{
  "n_layer": 8,
  "d_model": 768,
  "norm": "layernorm",
  "norm_eps": 1e-05,
  "tie_embeddings": true,
  "init_std_up": 0.0213,
  "init_mimetic": 0.7,
  "beta2": 0.98,
  "weight_decay": 0.2,
  "schedule": "wsd",
  "decay_shape": "linear",
  "batch_tokens": [32768, 65536],
  "doc_mask": false,
  "steps": 12123,
  "dataset": "wikipedia_en"
}
MLP neurons of a small language model. Each row is named by its layer, matrix (down: output weights) and neuron, and shows model dimensions 192-287. Each number is 50 + 10 x the weight over its row's rms, rounded and kept within 0 to 99.
After each neuron's rows, "fires before" lists the tokens most often just after its 100 highest values on Wikipedia text that the model never trained on.

L2.down1443:50 56 44 71 37 49 53 55 54 48 46 53 61 38 43 58 34 74 53 37 64 43 28 60 53 39 55 57 71 56 48 46 41 39 53 50 58 61 55 56 66 49 48 40 39 29 55 55 43 50 52 65 45 64 50 47 63 51 46 27 37 45 64 48 57 44 69 54 60 64 66 32 44 45 41 56 58 64 64 52 50 59 51 31 49 55 56 46 58 48 51 26 55 51 57 31
fires before: " |", " |\n"

L2.down1397:42 59 68 65 43 69 50 57 62 61 66 65 59 47 47 36 50 62 43 42 45 44 54 26 35 49 56 45 56 54 51 41 51 57 37 64 47 28 38 44 39 59 63 41 48 51 47 41 54 41 61 60 55 43 19 51 54 71 42 52 40 50 35 38 59 62 63 66 51 57 43 43 51 56 51 58 62 46 44 38 75 59 46 33 60 49 35 43 67 82 54 40 48 47 36 49
fires before: " |", ".", "5", ":", "6", "0"

L2.down2267:37 42 69 26 64 45 47 55 31 38 42 37 50 43 61 35 46 50 55 38 39 44 43 46 52 43 55 47 43 50 52 56 38 51 38 36 60 51 53 48 58 64 44 50 53 59 44 57 56 69 50 56 47 50 51 38 48 38 30 47 38 50 33 32 49 47 56 43 46 48 57 63 60 52 46 42 57 39 37 48 48 55 48 43 71 52 38 55 46 54 53 67 48 54 50 43
fires before: "5", "4", " to", "ing"

L2.down1181:54 56 29 53 54 46 58 58 50 34 41 48 50 52 66 44 47 45 43 59 54 60 44 67 58 46 53 39 69 44 40 49 56 57 54 52 41 35 52 63 73 49 43 59 39 40 44 34 65 51 43 60 59 48 48 44 55 52 39 42 47 44 43 42 61 39 62 59 42 43 50 50 51 34 45 45 74 52 34 35 45 63 58 52 54 46 62 60 60 49 44 37 39 25 32 52
fires before: "-"

L2.down16:46 38 34 61 56 57 59 33 49 59 61 53 54 53 40 65 59 49 55 55 37 58 65 48 55 42 71 47 36 47 45 59 42 51 33 56 44 51 59 38 68 41 43 54 41 40 39 59 30 83 50 73 49 53 56 40 64 55 66 57 57 38 38 63 58 36 59 36 59 44 58 60 31 33 65 69 63 59 39 42 50 45 55 59 58 36 54 43 35 64 47 37 37 63 62 47
fires before: "-", " ", " |"

L2.down857:44 27 54 53 53 49 47 63 46 61 43 53 52 54 52 44 54 51 38 58 29 60 86 37 42 54 55 66 50 31 20 41 52 58 47 66 72 49 50 46 53 38 44 50 54 40 47 42 56 53 53 52 61 47 47 49 51 44 63 39 45 43 59 58 48 45 47 53 52 53 52 44 56 41 55 56 45 49 48 48 42 57 67 60 60 62 50 64 58 60 13 49 44 57 43 56
fires before: "8", "6", "7", "0", "1", "9"

L2.down861:60 42 50 32 68 35 57 52 35 42 38 54 47 73 49 46 56 77 59 47 48 27 52 45 65 46 49 41 30 56 40 51 40 41 45 59 34 51 55 48 43 63 57 48 58 34 33 52 48 55 54 59 54 55 63 42 35 54 44 64 58 50 33 40 53 45 66 51 53 49 45 56 42 63 59 44 42 40 48 47 48 50 52 62 72 26 42 42 46 51 54 62 45 47 49 56
fires before: "3", "2", "4", "5", "6"

L2.down362:61 54 45 41 49 34 52 36 57 52 38 57 49 43 64 61 53 50 56 62 61 52 58 46 60 48 47 49 83 42 58 54 56 53 46 55 47 48 54 45 53 53 45 67 54 43 57 68 56 51 58 53 37 50 32 50 58 45 47 51 52 47 34 40 62 45 52 58 42 45 47 56 50 53 40 47 54 61 61 37 40 47 38 57 65 62 50 55 68 55 53 40 52 63 48 60
fires before: "1", "7", "2", "9", "5", "6"

L2.down664:68 48 53 46 39 49 61 52 53 50 56 32 42 45 63 44 53 44 57 55 38 28 61 33 53 54 52 45 72 43 51 51 49 54 56 57 57 48 42 52 51 47 40 59 53 50 53 48 47 56 66 61 42 51 36 69 40 53 57 59 41 66 48 56 60 66 57 51 56 63 65 63 50 39 42 47 62 45 58 54 39 41 37 51 63 46 41 49 57 44 55 46 54 59 35 51
fires before: "1", "2"

L2.down1631:60 33 52 46 25 61 55 57 43 30 42 66 59 55 61 48 48 58 58 47 35 31 48 29 53 46 49 32 59 57 46 53 45 70 43 69 44 33 59 64 70 50 53 61 46 54 69 29 56 39 52 74 37 41 44 53 46 61 50 54 63 54 47 42 48 54 41 49 52 30 58 52 27 43 59 74 54 47 43 55 34 45 43 51 53 58 41 45 50 59 50 37 57 55 49 46
fires before: " |", "0", "/s", "1", " "

L2.down3003:37 53 52 79 52 53 45 54 65 52 43 65 54 52 59 27 54 56 49 43 40 34 56 36 52 66 43 63 77 61 52 36 52 53 41 52 52 44 69 46 62 60 61 37 40 50 45 47 33 49 41 57 38 49 43 55 43 72 44 61 56 50 50 50 57 54 56 35 70 42 49 37 54 49 66 48 33 56 76 46 45 64 56 41 56 43 52 64 56 66 35 55 59 53 70 30
fires before: "4", "2", "3", "0", "7"

L2.down817:54 38 66 57 43 65 57 57 52 33 54 56 43 61 54 52 51 63 74 45 66 33 55 64 54 50 48 51 35 56 46 52 33 62 48 56 47 59 55 66 61 50 41 48 47 36 50 47 58 48 40 61 44 63 49 53 53 56 63 64 34 35 57 55 43 48 48 56 45 41 69 48 46 29 54 59 66 60 32 54 46 40 50 44 54 57 63 52 41 69 44 39 55 51 55 34
fires before: " |"

L2.down1091:63 56 45 62 59 51 59 72 57 45 41 48 38 55 49 50 41 50 56 36 68 48 41 53 57 42 50 48 73 61 51 59 38 54 41 60 47 42 57 64 69 55 68 55 42 52 33 28 28 59 62 44 40 45 38 36 38 72 52 52 51 36 53 40 51 63 51 32 33 42 34 52 53 44 55 56 46 62 47 46 64 48 50 60 55 45 51 41 41 45 53 50 57 36 38 40
fires before: "2"

L2.down1853:42 55 64 64 70 54 45 70 48 36 54 43 38 61 41 63 33 63 40 28 34 63 58 39 59 45 57 40 45 63 30 43 44 61 51 48 68 41 42 35 61 55 59 47 44 38 70 43 40 52 41 48 54 53 46 32 25 56 56 48 58 39 68 45 54 44 53 54 45 43 35 41 51 31 53 50 56 47 51 52 59 44 46 49 54 43 49 48 36 62 48 49 58 51 51 60
fires before: "2", "1", " |", " ", "4"

L2.down2840:37 46 57 37 42 50 45 64 56 50 54 45 45 60 36 58 39 44 48 24 54 38 59 58 54 48 52 61 91 61 41 53 43 41 47 47 50 25 61 60 63 50 41 49 49 30 62 49 55 42 54 41 42 61 44 53 50 60 57 44 56 40 58 40 47 64 49 55 47 39 53 43 52 43 41 54 50 48 54 52 40 46 69 37 46 55 63 61 40 72 40 32 41 43 55 43
fires before: " ", " to", " |", " by", "2"

L2.down2:48 38 43 66 51 51 56 40 42 55 49 45 47 61 50 37 40 54 54 48 51 45 40 58 32 58 62 47 64 60 44 44 54 42 62 58 56 37 50 48 54 68 64 52 61 57 34 51 49 48 58 45 40 31 50 34 42 61 52 47 55 60 64 56 62 54 45 31 69 38 39 33 39 29 65 40 37 52 44 44 68 53 38 55 50 41 59 54 37 62 49 50 56 51 56 53
fires before: "8", "3", "2", "0", "6", "5"

L2.down1993:35 45 57 45 37 40 42 55 54 57 80 61 39 38 44 61 37 36 68 43 50 52 49 52 44 57 50 34 63 61 31 65 57 34 54 55 55 39 35 66 46 55 69 42 61 52 46 55 59 40 46 49 43 63 43 43 44 42 45 31 36 47 53 53 57 56 50 32 60 58 59 37 53 41 44 38 46 60 49 64 57 45 64 48 52 50 48 35 49 41 45 41 47 46 61 38
fires before: " |", " |\n", "–", " ", "5", " the"

L2.down2550:38 46 53 64 51 57 43 29 49 40 52 53 46 53 55 41 38 68 53 44 50 65 53 54 61 50 43 58 27 57 33 59 40 52 52 61 63 60 38 56 56 24 43 53 63 51 46 45 45 53 52 54 60 57 40 43 52 69 52 40 47 40 51 60 44 58 46 41 50 66 38 51 57 68 50 57 56 53 50 62 57 56 43 43 35 50 42 45 36 53 56 48 41 51 65 53
fires before: " |", ":", "–", " Best"

L2.down775:61 56 36 42 67 49 63 51 30 50 50 54 35 57 57 35 58 52 55 53 44 50 61 43 66 52 44 40 34 53 42 42 49 64 34 42 68 30 45 70 38 61 47 46 36 37 47 47 49 57 46 63 53 52 70 59 35 53 41 66 43 36 62 37 35 59 61 34 45 48 35 75 51 55 48 49 34 36 40 33 63 51 44 61 63 29 37 54 53 48 61 54 38 34 38 69
fires before: "4", "5", "6"

L2.down3027:27 48 45 50 41 45 40 79 44 56 59 53 36 58 58 52 53 40 63 50 54 63 50 54 39 65 47 52 67 46 56 51 58 49 43 32 43 51 50 58 45 44 30 56 46 47 59 44 41 37 57 42 50 59 53 64 47 43 43 55 68 39 42 40 51 58 52 51 53 53 66 50 67 51 58 61 53 49 90 47 57 40 52 49 59 46 58 61 48 62 65 52 69 52 61 50
fires before: " |", ")", " |\n", " by", " Total", "1"

L2.down132:34 41 62 45 40 49 48 58 48 62 52 21 68 52 56 55 33 56 60 39 59 59 72 38 63 43 49 68 41 63 36 79 55 43 53 53 40 59 47 45 48 41 55 64 40 46 46 36 41 57 53 64 35 64 38 51 48 62 50 53 47 57 58 44 74 64 52 52 62 63 57 45 55 47 42 33 58 56 56 59 60 46 41 35 44 42 51 59 57 50 48 51 41 58 52 47
fires before: ",", ":", "–", " the", "-", " Mario"

L2.down783:41 45 62 30 43 41 47 55 35 38 31 62 38 77 67 65 45 62 55 50 49 45 58 62 43 52 49 49 49 40 49 70 43 45 58 58 47 63 51 45 44 63 33 37 74 46 62 45 65 49 52 54 58 55 48 42 53 42 42 61 66 69 49 45 38 57 48 56 47 48 53 44 63 60 65 47 41 42 46 44 57 53 46 46 50 38 55 59 56 62 36 49 44 39 42 56
fires before: "1", "2", "4", "6"

L2.down830:53 42 66 46 46 51 43 64 40 55 52 53 51 59 52 44 71 63 52 65 52 44 61 51 60 48 54 40 48 58 36 42 48 53 47 56 36 40 39 43 61 44 65 49 62 47 50 28 43 51 52 56 59 54 63 50 53 53 57 32 40 39 49 40 60 36 48 39 67 33 37 52 53 55 42 66 48 49 64 39 49 69 55 56 41 55 69 50 52 70 43 55 52 41 46 43
fires before: "4", "3", "6", "0", "5"

L2.down1782:55 55 45 45 54 54 46 73 39 53 50 46 39 47 71 60 47 36 73 54 81 44 44 37 45 54 53 39 43 43 59 62 43 58 54 52 45 68 63 61 30 55 50 48 42 56 59 55 66 38 70 46 50 51 39 44 47 42 45 56 47 39 46 48 63 39 60 48 42 42 59 62 47 53 59 47 37 75 58 43 32 53 34 41 91 56 57 55 65 49 61 47 41 63 60 50
fires before: "2", "3", "1", "0", "5"

L2.down1435:52 56 63 47 57 48 55 40 31 53 55 55 42 52 63 52 68 37 43 55 50 43 50 50 46 48 50 31 74 38 73 55 36 34 41 44 36 63 59 39 58 42 48 45 45 62 46 49 47 55 35 44 55 41 42 60 54 44 48 61 55 47 54 56 53 40 53 47 49 49 35 42 51 63 56 44 45 44 61 37 40 54 32 42 61 66 38 67 42 46 66 31 73 69 46 52
fires before: "9", "1", "2", "4", "8", "3"

L2.down816:65 56 46 34 52 55 34 43 57 37 48 43 53 41 57 51 42 59 47 46 49 49 61 49 50 54 66 42 81 74 56 47 47 70 53 56 50 47 38 47 49 51 51 50 47 43 43 36 72 37 58 49 42 47 37 63 55 40 43 54 41 37 45 52 38 58 48 46 50 54 52 49 60 44 41 36 53 61 46 38 46 42 48 54 43 49 72 47 54 44 69 42 55 47 55 58
fires before: "9", "7", "1", "5", "6"

L2.down799:32 45 74 57 53 51 55 58 54 58 47 61 66 41 53 30 54 58 50 45 51 47 57 50 69 45 27 54 68 65 41 31 36 62 39 51 46 52 37 55 47 52 68 47 59 32 46 45 42 41 61 39 59 48 39 53 63 68 56 51 52 46 43 37 57 51 61 42 59 44 51 26 39 57 46 48 40 44 58 65 63 57 44 59 42 40 47 55 54 65 43 28 44 45 78 43
fires before: "1", "2", "0", "5", "3"

L2.down1270:49 57 48 54 60 61 46 54 48 48 63 54 51 39 39 60 48 33 50 65 44 58 48 52 55 67 45 48 29 44 50 44 44 53 42 41 46 50 43 53 59 52 42 42 50 42 47 51 49 51 50 62 44 55 58 44 49 40 41 64 57 52 46 48 44 39 47 55 49 50 67 44 53 55 47 67 74 47 44 31 53 55 47 60 47 44 63 66 52 47 45 53 61 41 40 40
fires before: "-", "="